Weights of a small transformer language model: 5 heads of 32 (1 for keys and values), vocabulary 1094.
MLP neurons of a small language model. Each row is named by its layer, matrix (gate and up: input weights; down: output weights) and neuron, and shows model dimensions 0-159. Each number is 128 + 24 x the weight over its row's rms, rounded and kept within 0 to 255. Numbers have three digits each. A neuron's up and down rows have the sign that makes its largest values positive.
After each neuron's rows, "fires before" lists the tokens most often just after its 100 highest values on Wikipedia text that the model never trained on; "fires after" lists the tokens most often just before its 100 highest values on Wikipedia text that the model never trained on.

L19.gate308:117084169145157111122115066079119138089116135147155081153176126177126093100101102184128128112104115099079134151123148127138110149126140176114124121107158117123154125129150112115126175142107107119119109107073095132136113085123144120091095127146136144133103100118124098128125148178114093143178127111173143109141149133088102169149137103117134153100102127138096137148103121139151108100155158144091105137130147108157123110135115126123101111114123136146151141102153151135090125163128124
L19.up308:137092148140139098146107074083174093104133139129158145175153122115114125119059107115119135121144109077153127134151115107130105120124115155119166102116149097112149117119156138078091136111087147130121132125107122144131102120127172119117097096140119131128114099173144099152116148137135096122141129143164182146138105166101133156138096078111124139126100098127090155098102115134168129106130169158102123122159172157122120117114132145143089083127090154143132116098130119111141120181115131
L19.down308:109108120107175123162162118119135194084126144144160131133132130140103098109112124150168128103122103096099110113135128139089118130127111119108148123107155134136124137116176133126124166103111102163142113110091143138141106147113107134124140081110141124089115139112114105128134151128105114135149159139151159131140129189097108132129113130111117163117098130129090149144109150137169127102220126158093135141157117153141141136116146119158079111084110151133159118112155141117122219145131153
fires before: " ", " the"
fires after: ".", ".\n\n", "==\n"

L11.gate26:102142150132106145074117113142143131118139182113093123121162131133098148143096086127128095123109104124164140122139147098150113074119163127136166112106121125169161136105096120108154172112142106103128163186137117107123101096115124149137098121133134149135149182132143101112141099124125143105137121038137132111130093118101161111138132145138128143106116138055138095157160093115112126134134108128149118123116153120121136167105125131127122109116087155112126083134085081153125100129109098
L11.up26:098113127137149150114101070152078134114105138130138095150155124100110149159100124125156082145077152103121117135156120147110116140171152108130127111110117121169148118142134141142173160127103106093112122150096134166114124146118123116152085108134122152145129165133130084125125111127144125160099105153074124159089110168106140099119108129155078179143084071126100105127136132135115130082137118113138120124139106107159150123138081111114106125107156145117122157147130094057136143120128141
L11.down26:111150161147130153107156127114086060138124111167084091096145102109135133146113108145135084143143113153101128157160160101107110098161138125126149103178125124176129163140122158099142134106153126094130193191076128143106091142106130128130108099114124158185127158145134108097108095129115166134117137135098145102108108155134108083106110131125116140150140154137150149140134146120114101094073097127126112131157086123135149129130104091146164125111123131107127151132121117109128120106123135
fires before: "ican", "ion", "ished", "or", "ing", "ten"
fires after: " w", "ep", " p", " V", "v", " c"

L21.gate146:106137189100126148093130143084141127131119130204124134160139149159177171164079113132122073109134117120142150133104145129099096101149136135157111121122173114117126127128132126115122167137128147115142144131075147115083090123136110103100120117128090135120129134137093176120134148120133142070116114128153113099124082121128082124134149164102121120090096140114134177131149156087146128151126135117136116155131147153101174112138128142127157150149106106122107161133139095127099152179128108
L21.up146:165129146088105153108148161115103157131155120148145179186129129120146143131147139144092142130140136097127091137131156114095143142153132130159130133134071132109140089113101150100098134136190115159127162114115147126143122127150101079143110176124144122128136094127119164131103154143136075072132091127112171121120095135154129146148152111150116132122153133121134132094146166079132146153131089120147157130109125082123188114139134162120111138082150133136111117098108149135106160108088103
L21.down146:118107165124129118122128100120165159152143092113112080120101143116127140096110130112109151133112120094135136140130122135143138123131179125140152137120119092103037125089118135114170144105118129119119138090148115144105095106132127180124105120128115127147124144146164184154145108113164124081109112113100126105127130194141106136168144109104127112116092139111153131157120120120150177117147121090162114119147137110129136131112113125099122158110147142126128115136106153110138237144096150
fires before: " ", " Re"
fires after: " ", "0", "3", "2", "7"

L2.gate296:093144151136113086094112111159113123124184133104129120133164106128119099142132092095116113136112076135135148088126106129118131136120106129075131171158117125179171109168109141127109083147079102144108146098155132114082098113116125118083101126144083119137133131113140095119156105157116113146160119127132129124114107088121126166160118173131112135097080167126115103146094101126148164096123160107102147154095091127169148166110149112120141120111109147126127152146157128099141166128112137
L2.up296:097193120145120140084106133153098099088170148077142147128160112112119149105105137073148159127139125142128157128145111116102121168131100128115122104160117145136120131145120136152113094167094143114151151129113123116102107181133171114145169139118128148105111124126135117138149092188105115153147134161122121152104134104109140160132120110117147149086100093092126120172142114106151144116105133149092158113109113144139140189147105145140128161152094133099126129178126157111142143068115137
L2.down296:092159099151137087152105138141152144123124115122115117118190102101123125119118131090144127118105136214116139121129099137124122188159098131108098121124146101100134105108108184134057112182143121111132128104170155086117084151109128123135148152141118143145119101126090097132139122149132126126129145125133117165058157137129135173136112103123103154117099112101116134149150108119141122145154152121097154151163126115135132163133104123131143147109119130125146151203120157150134139123117129
fires before: " |", ",", ".", ":", ";", "\n"
fires after: " ", ":", "–"

L3.gate80:080165141143144114089143112171142136112166103129138125119154098144110139128113128077137098149087136147162134133132124117113108171138081140094132110133125173148140077133111159100102089153149126141126174121176124130109136163135147125105123133153104142099118145140094127130145103139112129152116123092192139137096147102146145122148106110127130159106076123141148117145118093081128130104129103140091159140090136110157163171156160137140121131136078119081112143147117146103116150105128183
L3.up80:080167135166163124110126107152159140122143091133141112102166116129129142102114119095134090162097096141145145129136114141118096163139093147113131120112124189186132119138099136110111099156119148138173165103177140112107151163116131113104129156171137164101115162128093129139146120166139122166108118124156160156103134107114142127121103130131107174122091112145148112157127098091112141100124100138104157133099133107160152176156136150119090138126098136084124118160114120114116146102133186
L3.down80:110122132144142105163115116163124119110090085102122125115175087103116145091127130124141119141113115173124140143162116114127115189157110143133106136119146109080122103137149187124019127167141127116140121095141132103122095138131106129133117184150105153129111127108118157149128115148131135122111144134138115144042166131140172152148095135113135174135098120130120109143155133143127123132133136151129156127170145118142132142131132095128127134122111105111144134197121143156115148127116161
fires before: " |", ";", "–", "3", "."
fires after: " ", ".", ",", "8"

L15.gate224:108168132104116133143118059172100106181164155122137152143126121125142162092115095127150127127112121114133165129113138113104128141121114100104105146141138154160130105141145094136141107139170122085156156152104136130171139129132135154165096150105134162086126113161085117118103131109130157139150093119063150154122107145121127159119133120122177164127151090114119110133170118139112105082134104137120159086151133172160153134087111156141090137119103162109147140088128137118131091129094126
L15.up224:087115139142159128089096158129163145094073109150109107140118131148114128124076084138155161141104119145104172117156157119127146163164109113099117118146104108144123159154112136144099118120173136096132130114114136108137114148149125074082100085179166152122179128130145143136091139111148121125137147114151124112133107133117115082099157109145137132118110087177085126123132124123137104099144134112097139111144126135128117176134134150111117133177091134094142135152125154190106158159122141
L15.down224:126098124151129125177108143161102128143135156133129125114116164161120132159102119150140142135133176121150122128135108100146143146137107130133114114139138166144110173157126117177102127131157127102113161192095151125114131151159153137154110155124148130127137144129142162147115137128153138125140133135081186153080077122136082091090125094162168145112139098096099144160117163126113142121152152155167169132100158145152109145133115113100141120144139094098139090123154178125104069162134128
fires before: "ican", "ic", "ished", "al", "ing", "at"
fires after: "ep", " M", " p", "y", " in", "p"

L14.gate138:119125138141113107095099128118074140130154160135128111103120145141168126132130089134147117138098111140094118132134185106142115161117150070133144151150141140155160107088153114118098160088125156135104145113101115102134096095113135109107105115167144160101124130178143168123103154104157135095145082121173161097103107073098143170112147126140150139093108171128153125131153112147130111107140117139129126117092136126167143137131140143082129079140109146134175167099169128134143159121125133
L14.up138:120108143109148100066167098160120114143127079095150114111130124093111114089112133098125135132169136130141104092141112100107085126091149114157093139104205130134164124107102115173124155145124123127128077111115153147139148150155141135154104086145134107123139154137097104162114132171131139121126137183144128150114173107122164129119153114142124146122150134137137137147161129148112079149127098162096142133111148112189127112111129086123167135132143139097110089109148164106100135118119126
L14.down138:105121142138146086120111090103097167100141109157185120132134142136097107101123112168118125106116113102128112122121185125129107125100123118155142150145144174138132169102157142123086154146136098123153113125098136172162083119112145134138118112141142118112124154160125115136115125138124107133106145177153146135122173129097102126109137131118080147113103173134138148135138114171186123138233141136121125108098131146167120117128146119120131083127128142096127105096171109156113161154124141
fires before: " ", " the", " off", " October"
fires after: ".", ".\n\n", "-", " in"

L9.gate309:132100113120105109129112117150098062128121132128125161129083126103102169124112144113121118165119131133136125092127145110092125142079103091157176147092139102112166086122112124113143133182134136138108153144136137139137143172087136146101119097146126148130140144112179105127134147122200148146103127120120130119116148179131130127125150079130145158154099153130145145152096072153102129130156163124130135149104135138124152136167138175123109104156169155120144083167166130145100109134131154
L9.up309:125131153171108148121089099108150090104138117127098152135113141146150115115105152125160113122140124108159159148124115099133142144091098115144183143101117152132149125119134092092154145115157086126115143148138121149106122141150102166093114124145100165171132137145139141114134157159098139125092083148122121160108149111059128096116125151117142164130088137101178097131170113164129124149131121081169151115149191129088153139146129156147145130117116184163133108114120130170125109135149144
L9.down309:119105117162108095105121138129100123117139090061097107138112121092086094126121126119112130137148121093139129127068179145089119120113141109149172133143131132161128089120149124100127136146103089135143165180143131137117107153061095139103112147127115118164120129123145126119093105102145133073143134140133162094142130156097149139127123108100138118139098131108115118148141095108137110116115113078148132105177125111083127121106095143155074109094160155128153098162125116143124176128108110
fires before: "ed", "s", "ion", " to", "ures"
fires after: " pro", "ul", " col", "b", "ro", "ce"

L21.gate209:128155119101097138106130088131074104173148130123111086154118158094122111110107154115183131162086149165134110135156124104121085117163113087123102115145145156153124114167127157094118134105092110093136120094165123133109125134120124146135160151150149105146136117141170066141137136153122099120122127123127110136149148083161128116147136112120110112128141094134143095086085089088114109112112115102167119135103126147120151102123136150135083133151148164144115127142128084130125106087094185
L21.up209:145093141146190135130153108100102092147149122124133105121078138138115141136122133126102099175140126140146116147096114138095135139149133143123158139139106150137154133135126110143174139125181154131099137119097108155127144147111100164105086111098107122114123112138133148155142147085112125155130103078129140118196105151146127108112085163146122153099138100123096137071170138180119100117090170159132125147109120120094132119149153103175096116106145103119074118115109133136141158088123144
L21.down209:132145131103130122135143135125108147171070130080104110151098149087090121115109127121179120138104128129135140107128125143158107134111104162134135164160135128153170070156082145102096135155099147094090123108123177131126119157117109140106171130130129082134140142105139133144156140164081110111121135181106107178134093114146123074134163130107124134177164101117126120109155136126146119117152162171140107143149124133120127178148108137110111094133143161103138144152123139144136176109135138
fires before: "6", "9", "12", "10", "8", "7"
fires after: " |", ";", ",", "7", "2", "6"

L23.gate364:167122136115121125100099073112084112145107127126137119131108135124168099166155160111114126131089146135136135201094110132117089102154138116095130087164153140173151122140129105109132152146069132138127124126139141094100175101122156098140134115086146118133099135125154137087134065120139115155133158084119157098125158098144145106135088155149121166151124114114161132124088131131111129075147123142130162151130082149140164156113125145130098116110131102143132100110122163126111097107109139
L23.up364:108122100116124158112125113123106148121133110155096141159129166159137153141121169113122122161122119151160125159108133130116166098173140080152140164162062094136164082153119150103123134146069164133135115168174114125107149112155119089150108124116145125145149104125137138122187130102134130109167156106172181116122122085124104083125109135133115126139092140142146088098089130114149098097137102135128147121152145158100159130168142109153111104124161122148143132152120109134140103141092116
L23.down364:143119131134089124146131111130120117087120124095116114102105121108118096140088113151130093109097114167115110169120113113123150165184164147143078156160122164136029157153139154107134107113124163102103146173125164115177137102132117136107132121114125135125159141136160153149135161123120101136117130135129119129107151112119144112077103102128107119142169132163096127141128120103124126119115156141135125144090139138122158095157135147164136094125133185101160152098171114143125153106084142
fires before: "7", "6", "8", "t"
fires after: " ", "|", "–", "ec"

L10.gate356:137108109130121113109098093144145101154087139134155099161146103092147123146110125147122090147120143102121130146124109119148095129119136084118101122126166169106147151171134126153111098139064161149161164162091146094097146123134171175135114085152108159081150147167147177146121166121170156139109095113152123101122138151126116100165093139175150175148146149107138127125107120110138120134118132165106109160103137129135133109147137141173137134123084115078119129108142143138109132146129146
L10.up356:152155163174119138153110102184134122105085153122134127114168135104153121115125151171116102126126170093131135132194166153092110099136140170118098141158131109121111160123096132136121145147117109143168116123180119109110126130138135156142171097135105134091113105109139108138186133143114159131173139087121146103126168103109139116160095135131143095104100122155147152144129115129095181125097112141182127123132151127112142148132143125069158156104096099118143135142136143140136121146098148
L10.down356:157133178145117127149157145153114116103068107123095139114120177090132104130115109179088135138166136135139120134132146176105152121135127112139127118121161128130123176101133137147138137126152116141120091128160110091148113161118140157124164141123154120114070166088182082147133105141101124106138110160136128127087129144111151130131129132113127118151129098151138176141123146115110108126161130105138139124185127147105118168110154081103158163119066123120167137112111177125161123128090112
fires before: " |", ".", ";", "–", "%"
fires after: " ", "1"

L5.gate430:088133157110139120092107131139118151104138131101143118116129111117155116099133110161132135114141136075126100108115122114106119104102097086110115096121118126151131104120153093116111178132121103141128093119133119110131163133134141172091116129109113122122125105162130106137098142148119095062153150106175161122129140111084060079163135087114103117112111153118159131092160073148118156116151148157143159107120113156169131130119151097091151081131090140134143149089123165160096144128119137
L5.up430:106124140124120113091126171151131128141135129141144145120132123120111110115080129130129130100140109077137093110117138133080094126088123118160158158138132095145134166129150090122149169174150135140137111110134119099147143136129167133097126131118129122117110126152153121140099153152128085109164160138132160133113159129131073091128122093085084122127105115092177135086143099129152115130141120171155190165142128119171116121118107132138117073117129158125134089096053172114112125148135116
L5.down430:087129112122141097119147129154129178111143145154165127129130126117125130114120142149145119112122089130121122116147154132099104129110146118144174140121114126121140175111181123128096130153124092161139096100116127138151118162156119135125176121090142150101108148131137109142112194145128094115172134159150159151100140133092118118122127112102075157083073127133136125128148136164174128113210161189115141147139126102159116100081128137146116088100108142131142091117135149143114148117138148
fires before: " ", " the", "tern", "ter", "stit", "v"
fires after: ".", ",", " the"

L20.gate430:117115125164100108137161142116146142132156093132172120159120151127165124129137125176119079137157101099097091159123152153125151144092127180121141120133151126108130143108116117094123115150139155136153135137113106121152154104124118168102161106134114135120093140159097102100131184147139092134138129124165132138161130124072122164121086113155139137076079133108129115080137138132151129127186118158124153116129117154151111139137094128173114118124095173152103108091116150149074153142097112
L20.up430:101159152146138118093107124146103128119091132161195110146139100111156092143116155144142105120121143109104135121117154119142098128113124142090182122128155153138129132115102149142103141108118139138073147117135078135134166115111148136100157086133124142151134136159172107130091108147098114095154155126108171086129165130131123120143118094101125126144082126146131161115183130183182158105174104136123131138142086134148136104115161090141140126153083088124104154125123117125098099146118110
L20.down430:107124092139180118152148104187132199126164111145163120147121132144094118163183119117181122080134096114100133155134127104085133144166165118132132169147141121148073136173159134150116141137110117113144122137153120145141100130156108119117128128132117096142119128141135104140097150154118148132117137140128127122117131146109121139116105131147119174102089134165146122151127158148128117133202133147119146078100129160152119129145120155135126125107100143156131086122151134147111198155104155
fires before: " ", " the"
fires after: ".", ".\n\n", "==\n", "==\n\n"

L8.gate385:187115126158150115108122087140125125129117108120096106146129125126133158100148153116122084176114134153141133137111145115116090126108152123139163160123102145136133108141096121074174133149167082112106158130119152137152118131111151132114089076160121130131128165129126111125084169139130089093150101095137138075105131139124094106128169114119086162134105120112133146170133123125115112121121107128097092119134155127085157169140125102153092126096123169124080104130114118168108161185129125
L8.up385:124116142089097108136123119137073086137107099128086094075120122129141146165137100119128132115108071107148115111143130092128153134123096146115159127130069184151129152120127153134131167159103097108142135141129145102141103146115137078086142088107155130136159113110147143086150137132150139148144163099101134129133167147163158102095153139161109153119088121100136127182098117129175114107110119153131148111122121124125153143147132170101139109110166142089105115148143096123166111114106142
L8.down385:105119120104082127159129111162087086108140137113073070103143071125097106158102146132107113144146126122130149114151125140091137110117110132119156113134079149126134188140106125062173145140159117121130146177110152159140134130069139092103130104160118197146130149116143116123107114144151115155135147127137134118129158147131128120126137106124109143170116118108138122123152096082131092098137112109127152121158106144104117126106125136128141116110172120084128109113109074119167158124121117
fires before: "or", "ion", "ed", "ions", "ures", "ing"
fires after: " d", " col", " V", "ul", "v"

L9.gate214:183143128113105099131127114119145129115114127121091137121118159168134116139087122124155146142080144099135137127140118122164156123122089135153131115110154143124164139153118081107112146107121096127120140155128121105112149140137123107126143078138126126114133117160161101133112116166103139136154119108137138146090135068147180129136099173180100118124134083122112131154113150165106144091091117168195107131093125172154130139160123150074143112120137178141131125100093114065149143122121103
L9.up214:157100105101145117161104072084135148090149118143110116176133151140126147105102152133152118149151132155138116096153104123120129115170118103113125184167134142135129088141125131098122125157094138124100165160135088098101119095127133125161142156120138116128146119135155100150125121128135153146139161136186151121132069136153154141098142142121067084102094106156118170125127136162082104129128159137137131108099114152079079139154170097156122147141124107130153119129107119108125125156130096
L9.down214:117136145079136110166128108132135100136147106134082143134137106150117117089110147105188104113099100102119139128148127100167138101162113105178130109144091126107121102155154157133064108175142155153127117166184132116122135107138128093179093162147107121144159155135185183133138123140101167152136127141127120131075121080108151096097150124141123114122094106110143154145124166161112108121119158136119135097111167142124130126120138115129089127092120130125154107126107106145139149135106123
fires before: "0", "8", "3", "1"
fires after: " ", "–", " (", "\n", "==="

L5.gate334:112115124083142121114135129054133112177097119105145127123095086166139135145150113122133137160101159079134124180144128135159137132119113104114126190145120128155127106107109088107117125125108105124154153143110110114083149139152123129130151137125140113107149168125143143122124066106132113141175128106127149131161112122134124087105129157118130105143148167119106136083116123148147089086137134133123105127098155145166157103116167102122122111119128157132128118037142100098152092139114104
L5.up334:113130120125111158128187104083103117160127144129152142167067100158152109113140150094148152145108170071101122140170149135135150137151123108130095161156146116133119134112132088102122149110115123140149148146139135160092146136177135103122169095101117110111113129125141151122135121134106098135168154125122135116137120109173121086093079168114071117137160133149116145119141141162153088109119103136142112130130156161118126061143146116157118148173155146140130110114150144094127122114163100
L5.down334:128157109137122074139171125113111061141119097093144151110111128144109142098135133112159122121117111139100143141149151138114105149147070091139107113157072125152136107146082132113064129162139134153132098158140094136116119143145159070184134149131160117121146113101130167153177127122116137168140138141146138143114141109171141110122125141149093134160089123115125136147150142172122122099149104132185131115164171150100142109086137136134128110166139121144094116141096130143117144115118117
fires before: "5", "0", "4", "8", "6"
fires after: " ", "–", " ("

L17.gate428:142110138092152099130137131127116103124135136099102154122138108162139133150105081155098120090151135117145115144140131093154112159168075089139152096145115142096109138121090146139119132068137132115081164144077094131065148132121142126144148105136144163122130172170132141148105165113144128131115153133122090123122096148137150109138135093140147148128152170161133127132079112085132119138132103131123113098064157141159134144139090162169113103118123128149135124103082127115156081114125118
L17.up428:097095142106136078121125120116145094144082103118109125136102171168096099119104118122119136140097135150117131142126094097132126145098119122137154140121114118161147149142091146124112140126141154116110151077137154121164125164115097105145123135109126157116178115076092138137107165108128144148121157153107115158096147146157157111104158138110161139131132134116119119127120123141143128168112051082137133141132141091149191186096145088150156154121131139096136164149127118162139090101143161
L17.down428:131084128125160121142151117099108129123098127128130142136124151105123101126128138145128118115157073135153156083106113141163126159088106151157170127134113137167169136111109172090129155111159108122118130165135145154100088136169163120139150132112132060111157089129160127138105133107159175122108145146131122115167151151123108126146138120176148141123091139145154137174116116135175126125096071125133133113080114138122108146125108084136124132137152130153102166156091135135109193143106141
fires before: " |", "."
fires after: " ", " M", " F", " D", "\n", "7"

L18.gate130:159115138116140120132111152123112137123132108108142130144143100131069132123136138120161136174139166141118120125131151116127136127115150140146178141135110145169138131132086124129101131135118158147111162155100108118069120152083110111159133109060130158124101125093158072110148109135133126078121123092139157135117182111070137099108143126097129154122103122101115077123126118131163072168152161142163102122088144120118110126096166137130111119126116159115084095120114095101163105136131104
L18.up130:120115104115122096208095150148105091121119096111133117123170137131101127154150120112143153109162174117105146105126085113143141119100112146151156148155154123174123100138095101172116168131100144110138182180094119121115118144142127096105138146061107123141117130122143116117124120169118132152107104104120112165135162130050144122113101122139120126140126108096137058133126123128136159087108130123139136116139103112099115147112118126146109141100113160123139120127098126110126116159117181
L18.down130:107120113118085100160101113110126082113094094152102107098146161150124176150159152108174132152146114114087131139131145117147103130122089168138126129135134164150121130116128161131063112117116134124151141136136111113157120141107091129127115102126114151117139177188173090138114119176091149143128110142143146101114145177123113130135133111127171112146092106117153122168149148143132149107125176124160097134119115092088113130127098123138118149093136122155160138182133107088158139164147151
fires before: "ion", "ed", "ions", "ric", "or", "ures"
fires after: "ri", " col", "ul", " E", "ce"

L11.gate137:114099144114075098124154114181106164156143132165157107128120101110143096129068097167111149126083097114101140176163123137146108134127142124163107095123129127109140137128134165122093115141153138155117106113094126135163141124135127138104125152187102133093136089169182144108126136126094098101133122111186130160113140090115125107127093130141143111110129136099138126093168121119163137102148096119138129142134111146142142093115149126115118106142115100108147150123140132125169178177131175
L11.up137:102075128127117103097147126120127135142149145119124126110094085130153144074114136139160091126113142100146118071146134143135183138122112143105144136131145159160112131103114118138082153143144130122112097125134086105105100155116129127090134091139120155151125140135166120127118132128131154102161108178092119119113159117133134083101103135175127097138108118127112114148123104150136120064124141112137155112114148132130144126128171148070122153086143162145145068090121173090092125173105105
L11.down137:092136127138141109108156145132147190115141125108164144155171103110139096127112135161156152114104091093129164129074150129107141177138136142146137103135154161105135112117137111124106141135167110182145117107130097168131120130157149097073159130144146165102132110140146152150083140109137134114113130158169111145140172102076134138099113108117104150109101136137098127176133121105149111118195150141157094124124129116116092080113131139141130115116150134108135102097123138128104106136091167
fires before: " ", " the", "tern", " July"
fires after: ".\n\n", ".", "==\n", "\n\n"

L5.gate191:141110141149099168141085129137127121128169135149099095131112146136086137124139101096143146103119145122132138087133137125085087110140071057113145101126176116150147137112107126152160132147171155087130144125113143125113114158115146090134108085115149172104128154141115157098111086140114136096144079101133131154083158105090129137123102174150154169122099109140158129109138121166130129128152098144149146147110130155100142164141106160144131129160087164121170117132134127113119128143111091
L5.up191:129172141152140130159116178130145124123105102135141142131138118134145120105121114171153131134091105145114144171115139111140135125151111088081161122168117103136136116103114083112128124151160133110119125176110101153116117147126131144143120170137148156150132137196153159143116107116122121115116102136113164135118093119110090116091159129156151137111131114150118127151142116070144139164166128101136105104139069160139076181114127097100100159125104129142153083133116178112128164076138103
L5.down191:106128103121105170176109126139139092116127143178097135135139119126160132145137152160152149121133157142130142139120150156142169073129143161126098142117135154174111152159170127127151130141149123129123160107062154142129151122146153117122104184110150121128154167128188151150150163079120127147181129120069132166110103132115091116096139148088158146112140119124140172175137128147117106116145118160128131136147116120108156167096119130090145111124138105104108129154148139117141089139132102
fires before: "ican", "ass", "er", "ished", "ing"
fires after: " pro", "ep", " p", "y", " the"

L20.gate296:136167146102088146128142105127138133193145144142138114111120153163107090094111094140119092133124093131120140147121103145124099130152130132129128102129181118172104173102088134129129127149138128116130125110152114130123110143140133132119111141106145109060101123103129078108116140145147108160150142123174104098147133103095129152128065113171171105109130161100144109132108119158100133122141126122136127146088193155151178142080115189143102109124146157165114142118140133108111102113114123
L20.up296:124164102136106141149132152117171119182108136119115154095128152138168094119170148168145130111096092156144107123106132158132142153134156150167137141129121109150098179104141102146143140143146115106129132141107120136191142140132116114139130130151175104138160147119103100140097163100101095175089171160149145095098171132119123112102105137143144111146167140145154109148122137170128161110148078133121142141146182113116154129128145111140128113119196116116148098162149141146112127087121133
L20.down296:124100138147144118090099146098119110125063089111127155147113090084140159116134138160138141164117184154134116114112157134169128157106159141166145176101088159116140122085146124123137134096134122153126131106124166166184150163109134098133116133109128134148142129150112125116118149122128151125154151114118141159099149156124092115110147097094138160161140163127124114185120106105154106157127087143118139163148141100133112155140111119153139170167113121141151168128115167142161101103150092
fires before: " |", "F", " ", "G", "W"
fires after: " |", " F", " M", " A", "-", " D"

L10.gate168:121128122079166127113172121150166133118094119116113157135139113184078162122113084136152121149141108138126120123110099101151125101170092123160114108103129113137129089191124115126124105132092155138069131126101122083112097154135107117132159125142084117089081155113147102119141101146152168127109173099158143148139137102133157090087120158118104116106098117105123161164100127139086121117111131117165127102115152127158142114135155114099166154131125151115139120143134141104146101116090137
L10.up168:125141132134152124156150112148175126129103089107132189104139154149131160114131099159147089178100154142117111095159070127101153121146117111158119073111149167140104107181135142108125121170122143140119119119098119099143138144145169125142150156123150100095124131159137110113102105156147187140116156154187132127132111131163139136087131151156124126113072121104133132179147095146139078098134119128124123115144105123092117145165142143138143148156122173124155146135136142127130126106114156
L10.down168:087117102157143129152153106185147151116113097134101136129130114122118140105132150124173113127110129117129121119139098117156152147166088084137118132138146115085173093144167200116086121146147109144138120099115102133128123138160107138176138153155141125134117123121109174115113139149140145151114136173121131145073105110131173098121091092092134120090111133154129147129146118152125133140133161176118136128169188108100100118135157116124124151139141122100163148170113119127095146081167115
fires before: " |", "8", "3", "0", "2"
fires after: "–", "\n", ",", "-", " ("

L2.gate320:118150150133114115122135147091102138132118174130131145126089159112164106092096123117137125125094178102124102118090093123108134099097104143092153138111083148089099091171131158141130113124145114102096163144106066107137181148078122133165143150119113131156120099093141160109152129144143130171132098117133125110113142108098145139174111121137133185160111098169125127085161159116103132080111131135101151119128141117137135144094150135103164105115167157118131118107165113111130136119119117
L2.up320:101148165164120128122156147102106117154126165115125160127115153087156119111104115140153125166101161100127109127100089121100125100139112113110141098091114169096135084161139139141148094132141121110129167148147086099128149131104106108175112145107093138171141092084164152091161121152128095165118085137116109098115123127094158132152122103126143164146083117158140113094160136109093154113109098127095142104135148141183152130111141153123142085124151131118131117109148084154137111095124126
L2.down320:168112176149099056136129169121111179123104110107094129163111127116160111097098136121121120110092150135118095121117090083127134119123112179101127154137140135088132093163128146156093138143132129113109145129153114115143161135107131122172128146137103082170145147095125164152174127101128130138141121163133135118033150128095164130128128111128138116143127120116085120117124136135115111123105102128132145109161118124101118131076133136140148071103125120105118122135151097135135076130148132
fires before: " |", "2", "4", "6", ".", "8"
fires after: " ", " +", "192"

L2.gate164:120143119124124121129079105120082146145089091124100086104146166146088151120095101122128112154122148091097143141132157105149134132136094130096147140151085134111155129109106108125125149101130128116121159167135118142152098084104058146128101089166124151125128077161143087144152100115091136110113108107115144140135129158117134123153162108168124148160108153118144158145154079092149101115120094100141119090086121164121126150137140149162156139124087142120102120140115098103156129110091143
L2.up164:120122108153114134135155092141113139137125145157163111115112168135104164136118136102151080139118140140101131186113158146128135123149157152153123125129088135127153105122140120153180150135180120104095150121113177171144150112145132110147090084136093139131109134125167101095159141142153094107112107151140119136118126183174139115129131149127119172131105110140130170149154065115117120114129121124133109125161159086103104149162088133114101153121125134094074084154103135153146111102153149
L2.down164:132148121121098065123180128147146066133104114108118080113122087122123158147117110104131087128104142139129120142128180103096125124145171136167138111117121106140166174112107161106100118112100104124147144140076120127156115152122165132153098131112107174165103152112109092119124143147165105141144141105122182119111127139120128137064122118125111131136091143133141126143123102116113130125118121145163146094135146085077118113100102142119128121119117135104126071155124113171126095132125183
fires before: "ion", "ican", "ished", "ed", "or", "ures"
fires after: "ri", "ce", "em", "ul", "ep", " p"